config.yaml
num_hidden_layers: 14
hidden_size: 160
num_attention_heads: 2
num_key_value_heads: 1
head_dim: 64
intermediate_size: 448
vocab_size: 8192
hidden_act: "swiglu"
norm: "rmsnorm"
norm_place: "pre"
norm_eps: 1e-05
positions: "rope"
rope_theta: 15000.0
rope_fraction: 1.0
qk_norm: false
attn_scale: 0.125
bias: "none"
tie_word_embeddings: false
parallel_block: false
init: "trunc"
init_std_qkv: 0.033
init_std_o: 0.0
init_std_up: 0.033
init_std_down: 0.0
optimizer: "adam_variant"
learning_rate: 0.00136
beta1: 0.9
beta2: 0.95
weight_decay: 0.046
lr_head: 0.00479
max_grad_norm: 2.0
warmup_steps: 488
schedule: "wsd"
decay_fraction: 1.0
decay_shape: "sqrt"
final_lr_fraction: 0.0
batch_tokens: 16384
max_seq_len: 512
doc_mask: true
train_tokens: 165400000
max_steps: 10096
dataset: "wikipedia_en"
MLP neurons of a small language model. Each row is named by its layer, matrix (gate and up: input weights) and neuron, and shows model dimensions 0-159. Each number is 128 + 24 x the weight over its row's rms, rounded and kept within 0 to 255. Numbers have three digits each. A neuron's up and down rows have the sign that makes its largest values positive.
After each neuron's rows, "fires in" lists the words (lower case) most often at its 100 highest values on Wikipedia text that the model never trained on.

L6.gate179:168148125089143140173096121132139139082135115138127087083115154099144128097077130151105123117156126125146098091123173130158140137089088148180146120116133115171101127125131180109151150128151128123127131124105132116144130121125136120177153154170152148122139129102094133130106104131134117120119127124140127113132108131106181170124190139131158128156119131099114145122096140105143163122162125155162177139114115114143152163120056120143151126174108138142144126106160128105132070139154100
L6.up179:162148147130147156128102124115116090077136130123093118097120140091144167124117162107124144093153116134121115123149131092125157094121093142157178105096098104136145119147131122096170134169130113071127135175137122153159130140142140106128139138190143134129103080121145109116139141114075109103163155140097102140140154157074126148148124095160129101139136136086150154154129140097145130150130125137160131124150120115175105113119069149155143125152106126153157093121126154133132085162166131
fires in: "a", "been", "are", "is"

L7.gate13:171114090143138138126161101111148153169120110138146116152168105109128123156106109155150144099085116150116101119146118104115105110158134151118138093132127094101153124070086142106125123086075130161125114132120129118097148141119133165082118113086093170136159126144153098121130107173142130128145163083160159114119129146147131113127106135127118099159130104117133092181164120138173136157116123118115103155137108101171127115137124143120180112088160147087135148133105140102129156137076112
L7.up13:157066146159115139133140078153169142148137146093127161180114109115153132139116133124128126096134113111138109100142139134149085122146152127116098111124109105153120106107099130142144091079097168181160140162143106122093133158149129115143143133088126102113170128131113111181110143200170131155140111128157117140128080096152097085121127119110114110146080117140147131162136159121154118139131133114121134137099124121145106099128153110104122174116151151097151138141114161134105135140088169
fires in: "album", "film", "coach", "club", "films"

L7.gate405:106132116153096135134110135108127130149139116106101129152119127117100116131169141130112069135117169151154169108115107111147122117105166148096151129151114158116142158132111125108096123033153121117143097122116131173096088134123131143121104129133123108113095119118106140149171114161129136129113151099125160093091100106127157115116125113135120089164107139078085116087104162130130129080134096121149105139092125103117135133082134117083134139159151139073166121123132159116072131120114099
L7.up405:150153104138124140127129150098082137155130127149117167156087147133134139163144122139108134132165131144106113117118156119182149139086104104111143100126142118120103136155130130088131118136137150131122123085126129156092134162148103149078127144180131105123103121137129167151106112112139155111105087144088135108146170157106150143123164069122113076123145128130154155138086108123106086153152096165142135142132156133108157148120175127110134146168190139142169108145142157150113177119105158
fires in: "the", "0", "3", "national", "total"

L8.gate66:137119090178152131163131099159113105148107164109126155153122120114159127074116134116104122153132107138138127109133149119137141104132108150179135118124110158102134095129111132175145131124107115157190151119060147138120134117097145125123170124113178126106098086150143121142135182124175130136140141124154147131139066082135153159165154179115103145111172130138110114110142121120144132142132095106106108165160143172141094153126139160100095138126138121123108148108150127109168154126129114
L8.up66:139130103147125120150100121164133112152127132129144155079115088123149132122150167098091138169144129119130147118099123142105167096157147143129085104102111143121112140152132135136143167167124119193123101124134123127149112153120092154122142093131165145080113130154154136096126145147141133154142127105103189127153114125118160122124149118201072140122128129115121133118112122099121099162097118128076142150162147170157128167137161144126101104121112140092107096114108162149132161156172164
fires in: "has", "he", "had", "she", "have"

L4.gate20:121152113126132096126134110131147110129092153127091133132126144105147092133114150081107144109132152136135156131179208118134157128112115136099136099104134102094127165125132160115157095128152127134160132112093128110125117106096155110146164158107107122122133106139131083135149170133166139162092145099069120131107130147136153157118111093129145134112108125088111055134135117170113140138137105163136136111120136138110102125044080139107132111140104149168158110103111125125145103136143098
L4.up20:166123104170119093120119126118131101117089121140160132125176111097131152137169167092120162144145125114147116119140157136137103097131107162128154121134135107058093134115115139108107104160120089135099147110082137137146083102116163130125157138087115136170090150128141116130109133141149094151147184117086120154145113117165144120125158074135098178137117134114148166177133117132116152094119128125083164131133091116131143122108097155128112108145101128104117147090127109121139101146178133
fires in: "she", "to", "also"

L3.gate277:133096153083135147166136166163122158131143119071159103127096149107119131143162127104142120126079147116124128143096080131139080103105113133127165154093130089114097118127109074106114116116132083123116122116157144137119135170116103140126112103136046111151114137148097143152122131089114127147117092112139137110126119183120122114110112144117099124146121163143111142100076157133159113135128137122098127094111136129150128193140119145118177119148089116087136111083113157127138128142136115
L3.up277:122128144112149084129128139123068160098125157128136112105148128143102096174156128115165103125116138130132154140086114122125145152157101126147110157111129115103082081121140106103160111156139117125127092080107134127138138135157159098111097113138136084125144140123097147143119145105085101096138117128123095139151122147131120171126169104112125131168116146082131135142086063126139156122149136123086155132143110159105144116133111149100112115195096115161129098134094087096106174106111161
fires in: "other", "free", "various", "several", "small", "large"

L3.gate235:135150120098139123158107104116158169121161064152139099134145131110156121142093085181114140141109147122114116097114141169096088110151124135115133166085135161139147148133131138119138127115109091110123111154139162088128094123136129166099176136105144093134145093121111094167109099145161094115122177100119137147119077146129168156087154134130122139151101112097149089099117105097103126142152140136124093113116088145155131153102094146145124118142097132108136092133146098088124090130129141
L3.up235:102136105124148112102122148106124104099117120165111090159143102100102170108146131134092141120105094137102139081138130145129108108133143123129134169107106142108170091159108149128177038099153101141100071145145156128134084110097102161100125164126126120129115111151128148156134114145135110114137146077101168111098104083115141137150102171083109124136147117124126099125126076122128097135123132130113126130150131161152109160085160124134110105135100134094143126165163130124120135137100119
fires in: "also", "not", "always", "commonly", "often", "then"

L5.gate72:162129159134171103088160134110137129168100142157171134164120136134116099101095139140140092110162120085126149099103160177156132169135106114130146167107144163143117117180155158105172093115129121163150124096132137120134132139115095114157142166136138112094114137123129108142119092161186125141117111117141137143154118135139111138152119114116133157166139096098136135136108120137117144155128108166094160139112186140131134136101139130143086155089102105137106097127107108064143087109122102
L5.up72:115144146142140071124111136111102083111125133180096116131116122115131147102153124130128143128156131116155137134088119161161141129101160122138180109112096105166111136127178117127111132161122108110138149137150083153114148127134110125126127095155167125125112153116135118136146160179086139135132137084107116107117139191118126156155144102136169141095166137163185136119159100107110139125114112082079091118105144194151101085121146108148093119136126096152146131135124130129151091126119099
fires in: "until", "since", "because", "when", "as", "therefore"

L3.gate189:098161127113127151073112155123149135143145100148155116158129094124114127114147130133104149095147149161140156141140069151139166150164160087114097157143115128149175152149147143168137136117111121153096138149165163108112136122101131106108092084112187130120104108156140122108101154166151149122124118162123146160127141151168126094122091142110155138114135140126150119126186132097149120150110152146148102123112144084097121089151169136122112117176144089130119094119113137130125140128069150
L3.up189:141143113133121125089116146114149120098132127133172138122134102130139123106099127156133114132105098154131129083158100106146126194138150118109148135127137081124156088109171124119139127085133153130128103112129167124087160128136145104137125092133159115160126138114197125141131130176105109180137108153126127103118122094106123090157115154114143141135130118102123072077134149126161132160109091119171107144157126094071097139149164134100086137127126104151147123118104075110144177136111131
fires in: "28", "20", "22", "12", "25", "21"

L3.gate43:168126153097145134112164158140158141092143141123136110134153129063078108131104088151109103145157102118151144094130143120183122117127150110144093182124102140122182125129149103148163144162120118115093157094131121120120103157114109140157105127108155118128169129159126112084148133068115121125157164137141121157138127123159112131142130120129128149124108202126116155165090120154146148117109121110147132089172108127089149138165143116129163117106115134132146123108140138076138104093146145
L3.up43:117141084138152183094133111123158166155166108114153116115168123128114140131129090132111102163085127139159115152164116145149147160147138132147126092129119173133121139090157128155126089153135125134139122119119161128122123141066130158141140159142141136112105147167099120149147123107097105121097113110090136107155072136144103118061154128126133134126123097066096121124121120140126099116162127141090156091153114127128122134128085119156112063163110156089138133143123127164127083133106129
fires in: "several", "many", "two", "three"

L6.gate29:132133162114108128072149127135169125137141146132112112135146165145124120136079132138115107140145129115154105138139144124160162128133159130152151113117161131159113104124177108138131168129132131128072121127124102055121079107101158125169087146135155141151120178134150103108133122132141157095107118087097165185134137127105108123173105146140114109123128140044146122137190107147115150130128143139173137132166110112115119091149116122139107160124130148139144112131098083104108129139112114
L6.up29:116100102119100120149128135167134130144164149110134118139131152140104088130131167146124156103108068099160088120070137121159144136117151135164141096131136142134102141144136118102185109155158136120115083100139130161128096116128142113155096098159159097165138154173135137126139134140107182152141111149091158108142137121138113131134116172102074128144118129132134145067102140112125161102107130105147108115167125146139140127125101161162125127108081152133110115132176084110148143089103155
fires in: "as", "assurance"

L7.gate230:119117130071161127134122140160183145149123135160105109145131093131109098105136149100107119115146072190120141120097112127153126149128158096090095137106141095129120077099111117117155112099140129137097147141088157107122143137097170144150167158117123081130118137090159118154132092135126122122086174142155117106156110149150090107126092145110134089126127150127139096106114173136176108154133096106136141128129126125131113122132133135070101121112174092132151115114122096102142140155128162
L7.up230:138157140146109080136139103135114118147146151141147168119136165103151107108146122117111112135143140091158156124109140144082143121126105123141097105156149161094168176127129144125122134175067110124131110117128149128155116138135137182138112151168162111115152125168114131146103145101168091128158159119114142140138137091121107174146091122115133143139102117108082089116146107128145127138112123142141177124145100184093139085102087133149134132134107131121140096086168074129137135146142074
fires in: "also", "used", "included", "served", "only"

L8.gate319:091113098132136101159113079110094138093120132152127086146142115128129109081157119095106142136092096138134126119102153136115122130132106177118105143119134161135100121134144103110131175146114127185128158132151112139098169116102100159155118125087185099129172182115106117117128117118135120163132139114166150096137139134127137163137111088123108167130092160114106108112144142165141147173124099161105123148088102134099110140101162153136122144070143119162118132146097128152171127149142113
L8.up319:101144129095110110108147178116158135099155114127081143098106118108103138124160139100100124106164128116129130130167133094168138136080131111154145085143141092153165102107066124065133133095138143148118112100124138153064101102116118167129123159145145156134141126130137135116105146160108110130139123119133128114099127200108109113115105092128118157154095085097126140134149142093114129115146113098133138084111106137123094089120135096147086129112169107108107134129102094128128153125151154
fires in: "in", "and", "he", "until"

L5.gate101:100180106143112155154118127101126124147155125142138124114109115098143115137155123117134098127108072154112158127188106168139138124135138151095180102184129157078141148091108095139180118146097152135124073122120115131130140135156149098131142159161153146082124139136158099133147147151139131114110095076157165123129095117133077115135148105115109115126156109142144145149112159131126104111125106116088129113120116145146106136140105127141075148108129163157081152120130098139125129182116153
L5.up101:117115123116121137085123139126114091085143108088124104119180138153114125136154105134091124110113128126167215141102120116134142121089082146135136103149126095112073100141137095126126126085123122094155166105151136135104145150131106153117112139128139142149120110133121150112102151160132145131159157181118170152120097154130100119115136149114145108130121110076108169133135106149125131094126156166129174106136104131118138106109109154135155122144175094072138092104135102125103170138129089
fires in: "first", "third", "second"

L7.gate167:118150162109119143140129152124159128168151146121083116154127147126160174126160114165096166120161106114149109096140137143119089137098109144145124137128143162108132151118169178113133177108121163124093131136112142114121153073116134090152083117142120126100172141116098115162155168160156136124141116068142140103107097159120132163144138072122124135109086121150120117118168105128091111132090082122141117113143101172089114082111116107109099111129128109133143153154125115115109154108142130
L7.up167:090111150137129110146172103156115155106126110128127132133132112166105137101109116123165137122172090119123144083140193156129143117134127125137095107111141133106113151123105116121125119127106153156131102126157118194131089109113137149126095122128123131131144164135123149094121127151124164150147103098161109104170089087149182109097153149090141122100106119108091161150153101155081125121081087135120129142123126153130124133130083184122124107101103121128097117141151080064145152131124120
fires in: "in"

L7.gate149:128119132179169122104135216124107100147169097107146097155125128105151156108133120133150146121169101125151123091145125125116162109117103109146129124135116140123130134151111119137139185158131123150135091116111168129121095129135113123139157150144153101134154073093141096122128172146121153166122146149098134118137140132126139150122099123123072097140134095138107135123102114111122125166109146122126193129099147125166082167129108120142110118086160134159129152102149067117173126112149114
L7.up149:143125145120160145143135169088098094123126127107116101167132129103137168162143149139117155129154083155129163128144183123122110135125119154139144133168093160135130112092136089122088137161106122156124123129095149112151127119137099125120172108142169142138132117071115104083115158182135126129111164090126110141144101167109124139152127148133127096125154109134117127129110131138148160125123120148102122158122116142124103141100116153172100096067139155123131187103132044095138128107113115
fires in: "of", "in", "is", "through"

L3.gate304:156118138126122162112136131103155109132131115105128121149128156130122140104109125135104105140125110117115110077156149129119152073119107134134090138140123154171150127103135166153129177066121147161129133113154149135104109092081123098156139109102120123106149162139105129160110124105111154122115138124198111118081083108127155112127130146140167130099078119092131091152126118104124144084123126181127131134124104146094104104133147116149093087101140096139145108113155112112117075110194101
L3.up304:179103172142135112104126134116129128141115186104102128135156154091072156124148154123113169150155090112113114110118117123120146120121127105096089154153114133136128139122130118125072192088108132144095135129121141138111075104122124146141127128084110096114127117145129132155133125108086127100112154124170125142095125089116152122140081103166121104082104148122139146155152102099116130115133147108156102125154098136104150091121132133138101085116161141157150109131112124132113113075197122
fires in: "in", "their", "on", "400"

L5.gate330:127120152117152144150132147137144123116108148135118124166112136127131146094105122125108142091144105095127095093094131124136119125135078130156113120116104162130117140131077162105120111114126111191143119119108139128171172087118112126183191176155146119164161143133146131104127089155145161134105174175121113172139113122114127123128170146121120102101162130104145082111140137143100178150136120147190152155123136111137138175147109159150119137095092122156127108125163138102136113123105105
L5.up330:119148137145105125112145111138108095123103165120085130134105097106164131130152143084113133146151131190143113107111103062137141099146110115125156140155098144087148145132126153087106149079127078153115096147122119139144149100084109117140140174150134130110148138170141123087133063122141143171109128133126151128135115146100140138126143104164090125119176108131155118129138190107131096138095152101155114131179147120148144118123139132156140163151127141099142126152097151123131157093154153
fires in: "is", "was", "won"

L3.gate50:075130167093127075148142110150158098143150092107108064112088136084144127094141144111125114135126122123144113105126130112135130125103121146097140110090120133118144134125087110149127148159133093100150132155113142166166124131168154146151137140135145130126131095089125116172120132151103130133128157135171058135124118115167139157147140128081136133116091100149128085106119144159139139154117104134169116116144153125156125183157138157133144065125127082136175121114139145123128078124137125
L3.up50:122119141133120132145107148120134167116127140195111155174143157121132142096099148126141140119140140105119165130113144141112107134136134095153140159157138110140099171130190121116089120099171140142143101131099144122131108129119115087147145141123130089090160096165153135184128129142125128149131124146169155195119111146092140160152162178142124077130122168110181122128111101130129124118140122096107145128149135164099117151118098156138129165125115160112149135129117107156180128106182108
fires in: "1", "19", "13", "17", "16"

L8.gate137:134151141150192162144099152099134124142105111177155112120096113089099127140130150086160107110119110141144132163135141159135124133122107143116118110136123148160164090175143160151169147087088121145078142129130125125098133138163109170138134111139143161134128197109135120097118159128177127143114139124122099125149117144142132123098115163114141099110142127099128126155175194134110147149122104090179136158159142146119111114109147156124134133169119101137178120132170135121142130152096115
L8.up137:143119135113101095169112141177112104135111107091115139152158142094155156129138101170152098122158138141117153145124120122139152151131148132124107146144123124128143101156172130111133137164149102138169159175100157128110100167184156101147109125125135127145128171123143136099129133155127149120140155109154137123125127106097115137204065116164135113110135106126113178052134119108125111134136127182131121089106150126105099157125152138123131116083108126113156140121147119149158105091102100
fires in: "as", "after", "when", "11", "bearing"

L7.gate428:110094114136139150118113087169104147155147114180089119178144149143144137125163144153098148121155117116134131188075161132103134108084114125150130137117131113129145117137180124108113145115141122134175142120145144148071098123135134126117129127130133112092112168125125067142147146133138181123166167132104101121148144165115105138154146115147104126167095105080116120080109119135103137114120082136118135152135122143107138138078112132080138128107139113093082146136147183131147122136123139
L7.up428:164096158143116097097146135122154129108146131118109127125110126099117114095126065102121124160131104111112120132146135115131153119130093132148145124133154114154108089138105155126121129108151117134149127115105073135116137126128117150128092069150146135148161176120139092094139181124130131114145169152102104106171135130142160132100054114134093137136157099108110116148168131142136186153126129124112141111105102135111078097131130175104100119126137118179195101108130143103112151161101116
fires in: "in", "a", "as", "he"

L3.gate343:100154083107089156117106138148107138139170149140100174128136121106151139098123121103124120148105146122096147092081131131155139163145118131142094141150124145144127111141112149118163139094122169114124146164115091148116162120142154156158164139115164106138221171133115127093120143117165066155149152134129133113120150120146085108185142151125151133118115112158097126139137150122152149150115116183141162150114116140117139145072130146141105158097109150132123133123146160134104143132156119
L3.up343:106123104136119133081144144139113111148153140136137173110155082122153155127113144169168150163125140122100123102084092117116144170172139125142101109167141150117165147107159137107102118150147136152109114144121102149135154161175136111144108108117119096117133136115157151095144145119104096116183147149109152121183150134112047104141110159162117129131167133171154142170146131113164140156137144125159113143150141114127169102124094156144130156125141097107121129159109125159089154121145132
fires in: "squadron", "brigade", "railway", "army", "est", "northern"

L3.gate139:086138074111156150120132117134145104100133132159143134150144132104145146063122114116117118127140156166137087159139107178106146173144054111130158109130136112132114126169149115131152093126141087142140121100159123148114119120106150123154116094139131133114125111134092111132113190095165138149091140151109128126127099114183153122140108151132165105157163095119120091153168121122171148166138123174108145127119154127124120122097135150142089134114134094119139161125159150101150117121096088
L3.up139:137121107126128140159156123109135080110125154131133093116128146136118097117100141169127149109152091162126161112116159121113121151142114143155124120137157177136164114150113145157129138113162185140098070114167109129120123116156157122138116141100144135141125123116104131100154116129143094144128139138160142093145148117168130117143081132105102095101166117140123132187152104114158174159118150135129101116168131109098103083095174167164070105131152149127130123150186142129083114125142153
fires in: "in", "20"

L7.gate395:170159145137083153103120115131143100161135138107123158132105123158151079117142148135115142098115126136179168121141106099160123111128105132143111104148122139140123172085142125106111154127187126116132094075160170103117094121106142127100116128124105151107161092168123160127127148190130143126124131129132102136091082101110127159142168097091154117135134139114113121090130141158163148122124103121084116137125154179102135110110130083134153129103148133120127085138151123147145175099109093
L7.up395:182118148138108138106142141166125118140119131160126132079115121120141110106177142091138169127120117132159168130132096103143113115175131133105140143143121127117126170110166111135097157126220091096136097100166156120125105158147103081123122086124154125145170119185123163125150108182094155099167121129145111130130105119108139117162152107132114122092117153121138134136131104152127148144111102112100103141105157145110120116144121099103159159130161154136126117105140097154120143094112096
fires in: "0", "format"

L3.gate125:122142133147130110110127118168119097116168084105114152114091136127161079155151125119115086144086123103113133137132129126136150118114121153110083071125132096104149142133064166129131109102167148136106084082100111184137150103168125121132183155115142138144148135110108145117115157147143121136088116117170125094147131115108145129125140125109121114124148103091060107147095176100109139118135125146111166135143141082093119119115092110107108129148118122130144103098110141111137148166157154
L3.up125:159162109132141101092099126110116130123125088103123142119106135125155143137199144113115107142128106109150134136122106103157167088118117130110150092112113082112128118144124103158159127177097085075116124125100114175127152107144108134116141148138104165152112111138136136113135171124106123102146111115127156069176125130106126127131118116141130094082159116123123136147149141169195105111153138113068111084166144067103122126125123112146135093124141136122129096094085132116119120123114141
fires in: "second", "third", "first", "fourth", "fifth", "german"

L7.gate417:079115122097133197141111126057119151140147121123126090112153180146122129123068136119112133147152101136120129089163153142089168141170144114141114164112165152128135155074141119126145112120130111173144123094178152106133122100092167135137155127095115163139119118153131161141091111173128129154110165138173144150095127134120154158124115174130127104140138143140148127126134112131132146140109080112111103156109130143127155146097130132170166150106134158108134103163134104120136110127127127
L7.up417:113075120114139146081130124116107119120119153131151111127179122102117175137093144121147132143168176136134134097122109138097137157143104111155113158142142142106131165081165111072116101154127119149102093100157160107146113126127150118164140123104153086132084121114166175142107110098140083140136150164123103171110146175107095124159125117169118124104149163139163137157144099135145090144112131153112095142117138185138131121128131131164154133105139124146146091121089128111125132089133134
fires in: "on", "for", "and", "including", "episode", "across"

L8.gate331:092172160132155142139150121139122127123103086144158086137172131137168122102131091116130145138138146131138103126130168106144152129072079136113154146167151146151155101137081127137120118093118147133099121125146151153169079104116150145095139076112130115152108143133122172109117151147174120134154109122100096154120089142145124126143108150106149135126177122134126077148121119149121166132106112148132154121130170081161120117145093124085156135110141120089115166114145102066119147117124135
L8.up331:179151143125127130097150136171148117117164145127182132121148120057144129096116135130148145118149146170145129100119125121171107095093143143111114121107136133123116121120146163119118142095117113115140153153169128154114122081124109133145141107121056181123114138113115145118169082166158145148131152099093125082101141141130169098150151111144129164148112140098102094118156149143152141122106112102116183130131112136117144124122151141094159078096151109119156159115174113126127147130157132
fires in: "in", "the"

L7.gate163:119109079123164119114144123124084165106151111124165112119085109131158116102143160116108130124109049111115147106134117134152137103117129129159133141134114163081108093144098146127151149117076139138126139120123143161118128115122129144101108117127150130133105107135140114114096186092093116139144122106100163112175123115131152130101138159087106130143125119132125158115113128169120129113150119136121094123147073142150151179168111194114108115154117118060090100088125109109128110163130118
L7.up163:115137148093131109089122160076140147117110125096142115112185150124124143148107132137082126098137119166103135136140103104131156170092129129104114158154137145093090115131159094120089200085098125134080080141111114085143132120087112157109136122104124133126128168125167143175100127112131107140115127102118148168127112151097138147129116134178105155144088104137147089139124092145123117134175104151120180130129148128095127086121129130155113109111100133141136124134124108136104148129171114
fires in: "a", "right", "state"

L7.gate16:101150135112157155105127149133141159154136138130121138125160165111117119123077091144113146136127116142092143104162160116121142125131085099091124131120121155114141108144143124119097141071130158157132138140141138131142125109115121111148156133114145112166139136117106135140156162140091098158080119100126128139134152153108136142147147126117111215125177136150164090105181114144087100127134131113082142138098135098123145126038089140117164094129101099146114122154110124112159174129136128
L7.up16:119096112121125134139124137110128125129105143097106131117141132104111131134132142142135163136119152146126127147119103181104108138119109196123139137135141121113108092170176111092150145132116151140117136117166138095159162092131118097053152128147148152125120176133102177117076130171135112129140103117135120108148169173071134159127165103163123120145109082115136133144101149162061163115097116134111133094119135100123120102119109113158135147164149105097113112147135094128084124102121141
fires in: "on", "in", "within", "to", "into"

L5.gate427:121115128137106144098116137105119115112094110136096141088131111126159127121182138119090106136110153133134196099130145123137139098137164108119127150156167133101084121129110111115102118080113128127122110120113130175115145111115159120124139187084120096119112101109141125143159112132152093103087177131146145109108111098155150154094118085159131143117118133082118089134106131099175121105123147134140146103104101113165083169102112137140135101136082161116128135148125123105071119135179106
L5.up427:098149155152100148147153130103120135130157134109089117105180144116089120136094164140091135089096137109135139147151076091122136104120142140094107132140167164155092133115158103119155103162116133147142118080144116098145110126136137100133090142108118114116137120083143114157141147125143147120095147139116095108109167114117133173129156150149101130099159144092138078153121082135129154113116151149145150108160104119129102128093102159146131099096059129144152140162134153142119086113166107
fires in: "also", "not", "commonly", "fully", "only"

L7.gate341:127093059099154104094154123152142158115108140096093108094123147075101123140175144109096135140119120146145134113154130114172109144106152163128107138112151126142053070116127126150094142122106129128170144103146130146137148130115141101108111115081166096103128135093109119098136140142143123143084131110165110117160092170148121142107115098109141150150091105119121103099156121161175094116107140141130131119120120133093108127116100159101133153120176120151126148084121145162134135139125129
L7.up341:144070084143133112116146101183147127113116103100168130137144148114168122112143135128158118127135078116115084117173120130101110137109124150162147126139138138125112147107133132115090076172139118157113128108155148167144085121139170090127151094171104120090106124097112112097109149095152158137163099144175181133123120116148129135106144129103099184123180134152115132121131126159119108117136139168138130161140120177104130160104081137138106137097119131117129120107126139120161092110130114
fires in: "s", "no", "in", "us"

L7.gate406:166167147068104089118124125103118100060113127142107113158137113128106140112114148157114162129135119109142136170135133137162125132114148145106135081124100116140139130107128159133127144133126122142163139124149130149087107117122103102134144116102108163110126167155116101125127129103095114105105177122086129138107154154148158129092124121122145148165098159097126170091139121166095133115116078099145104152108093183146101149132078118085155137127167140120149109126162084128100116098150095
L7.up406:103127160166133133122106153141117138116079111136166102099121138120148139174132121120175139150120139117109149172121121115149133126088115066129167134142123115117087098148115085114071149138154129111106113103171139135134123141129139177136166173140102122144141109092149127135138121116103150141086141131136124079095155179136100129129148095148133095123116117124110132136090110112132160157152151139124163108109142117163090124167117166130123119142127121176164139098087130134144073168160153
fires in: "and", "the", "were", "a", "which"

L4.gate318:151130146099139116114117127073129126058118114140187110128163127107135146154082156167138109189133129095124159094115103128157098105110165138148098173106098161112139088111143119155169174152107123117124137161129159109153137128156111120126126143124102120118109134115153129173145131093147103101125160127119138151164104112125091141126101166099133167113136141101093140140133113162147126136162149112146144122164133114089151148100078137111172121152110141129105114106118101119100099136141152
L4.up318:135143149117175165147151158156107133112086103101123170118087131104077140117142087097136111140105109115096160084104118134141116105091123088117108143134121115155121117110083189097138081127113138121172114113154185118134117118113155112096154107165134106122126143116150102150133169125171126125114153121171133104138144123114130152152136139078150117101112123124094122134122121160124164152148112102114137130129129131114141138075088139117125099089150112104139091077117147072121112112135117
fires in: "three", "various", "five", "seven", "two", "other"

L4.gate434:128134163123154133064134136133110145143197104081156126113120139101103140135157147150131140154137180119146154113125154142133172165095146154112129177085130093131103111111133131144105163144133081135102115113145127123145150139106128120168143146115142126138092123131148196156099119122130080090169116166072134134123115168130143150118139098125127142128087119131125131144136100152122123139104156110107152103139135125136135177091170140132095103119161138182127098147118109100100128100132142
L4.up434:123131133153152117153147123166135102147109104143186098146146156152118128111126140156119133132129085115152158088131170125132080138123132126187086157119121120171123122123130140130156134107155116167138163119113126135097109100144148140121123105164099150172109151104083133110128131115164154123149158150144143145117109113106136135117112179089161148131136143133124116141163140167169193149088136147129110104154128177141162185122120133142134123117118152116117108146169094094163111117082099
fires in: "between", "by", "in"

L7.gate250:101124110126124102099102117135147146133112165145102086115095085122136149114147118127070137170159093154135149123148121122148138177119147159085173128079157119155129136114144164135098177132147131161138092096097168134120107125110118107144107116147172092143154155117184165115141127163096137162147120110125132161134136152109145109148112087127104113123111142135117097102156155117193074159126117128136121143116128093126093094119154137086105130104160108127134115121148142126101109114121121
L7.up250:111146088110149092146121116142110143153157137158133169120159084097105127096126127096105119120141140117129144115174145118114127165132123136176100110182114118145166130128108127178148116177107118125115159135120100110105115092180144151134100107100142176096151154132154107102140166138149130153147113100117122131172114095123137186137127153130140106145144129104137093127144161103082118104098166131154095109145094158120096113091123148095130125127111135111147147117133106172139159176102103
fires in: "not", "however", "later", "from", "finally"

L7.gate221:142114100102100150112135148159099112144126122137112163053102146119153131093143099161097145113150125110140162128138147135147126109125123187151096175126117120125119120158140141102117168163135104095175127139137138106110131110124118121101174131169131183138120121088098116128143134162133098117158140163096134116098128148117137160114103072165111125082159120126116147139127141179098123121103109152114170134170108131123122132134157131097097105119188121086093108146106130140127129109093143
L7.up221:129135120173127123092134125108155094129170071108139129096118123096164139143134138124173113068123078086167124111123121102122130096098099133164153120125120077108131069116107105131149123121119112119112115104164174143093121120156103111135128172171123133142113110111101181156152196124119142156154134139115121120149138150129154151149117105134129118079127139102145134126126146134143163105120157105151107131122107140183147128159106138162125147130153105103106100121157115137117074146110123
fires in: "since", "on", "from", "by", "population", "summer"

L3.gate427:091145080102150092125152124119137145094145121103142086156146132125119087126166151106134156123123102164167149127117192169169168139110122116154159123157098164116156101066090149159141101128114103135155139110120134125133155150102121157116139167109133145135152089128134115109155131114106138191114115115099153131119136091144157128148130116097114180115130146145132147150148157140132161118147125138093105177099121137124126146150140159124115176141090132092106141118120122131169126160127089
L3.up427:121110118119130141144148126113113134112118099120153092146138128110122136134168113134148173142132135162162141129093137101126154157134140117101171102164134146082166146136168112180133117162159121114147147114105122161155106146142137137086125121153164115140127066155124117113163134103087160116140126133101138115175129152133125117115128112145095145067131118166153147125207128148140115148098174144110082147130163120162162161180123137127136130128115102117142126119133122140156087121167081
fires in: "and", "because"

L8.gate4:158158121153132120133135134079123148138161089159099105123115146117143113119113146132110126146143086127177111115110121110135126140153059159160176178122119109124108137105152107084108140138099091123135143079113123087121089116115098097121114174138153171117178091099086118122149148129110137111168145142136085132123098115136155172115138099113100103127157140139105143122114114143131154137110164169168128132128126144088164107107051132124142108142135104143153107131125144111125120144130126
L8.up4:113111114143062103152086088126135126106130131179114111152123144127118129121131150086162144104070118146103099166146133100140159090163104138122162125093119082120131144125134071133129159093134147119104157143120124139137097112119101160119122114156187144119106145179118148146125107177113163131117135150139126143145109118117154128126120089101104085140124112101170088143109149188117120108134113157129133127116117107173129114118116123165099111130131063104137103135084136112116133130117124
fires in: "are", "was", "were", "has", "been"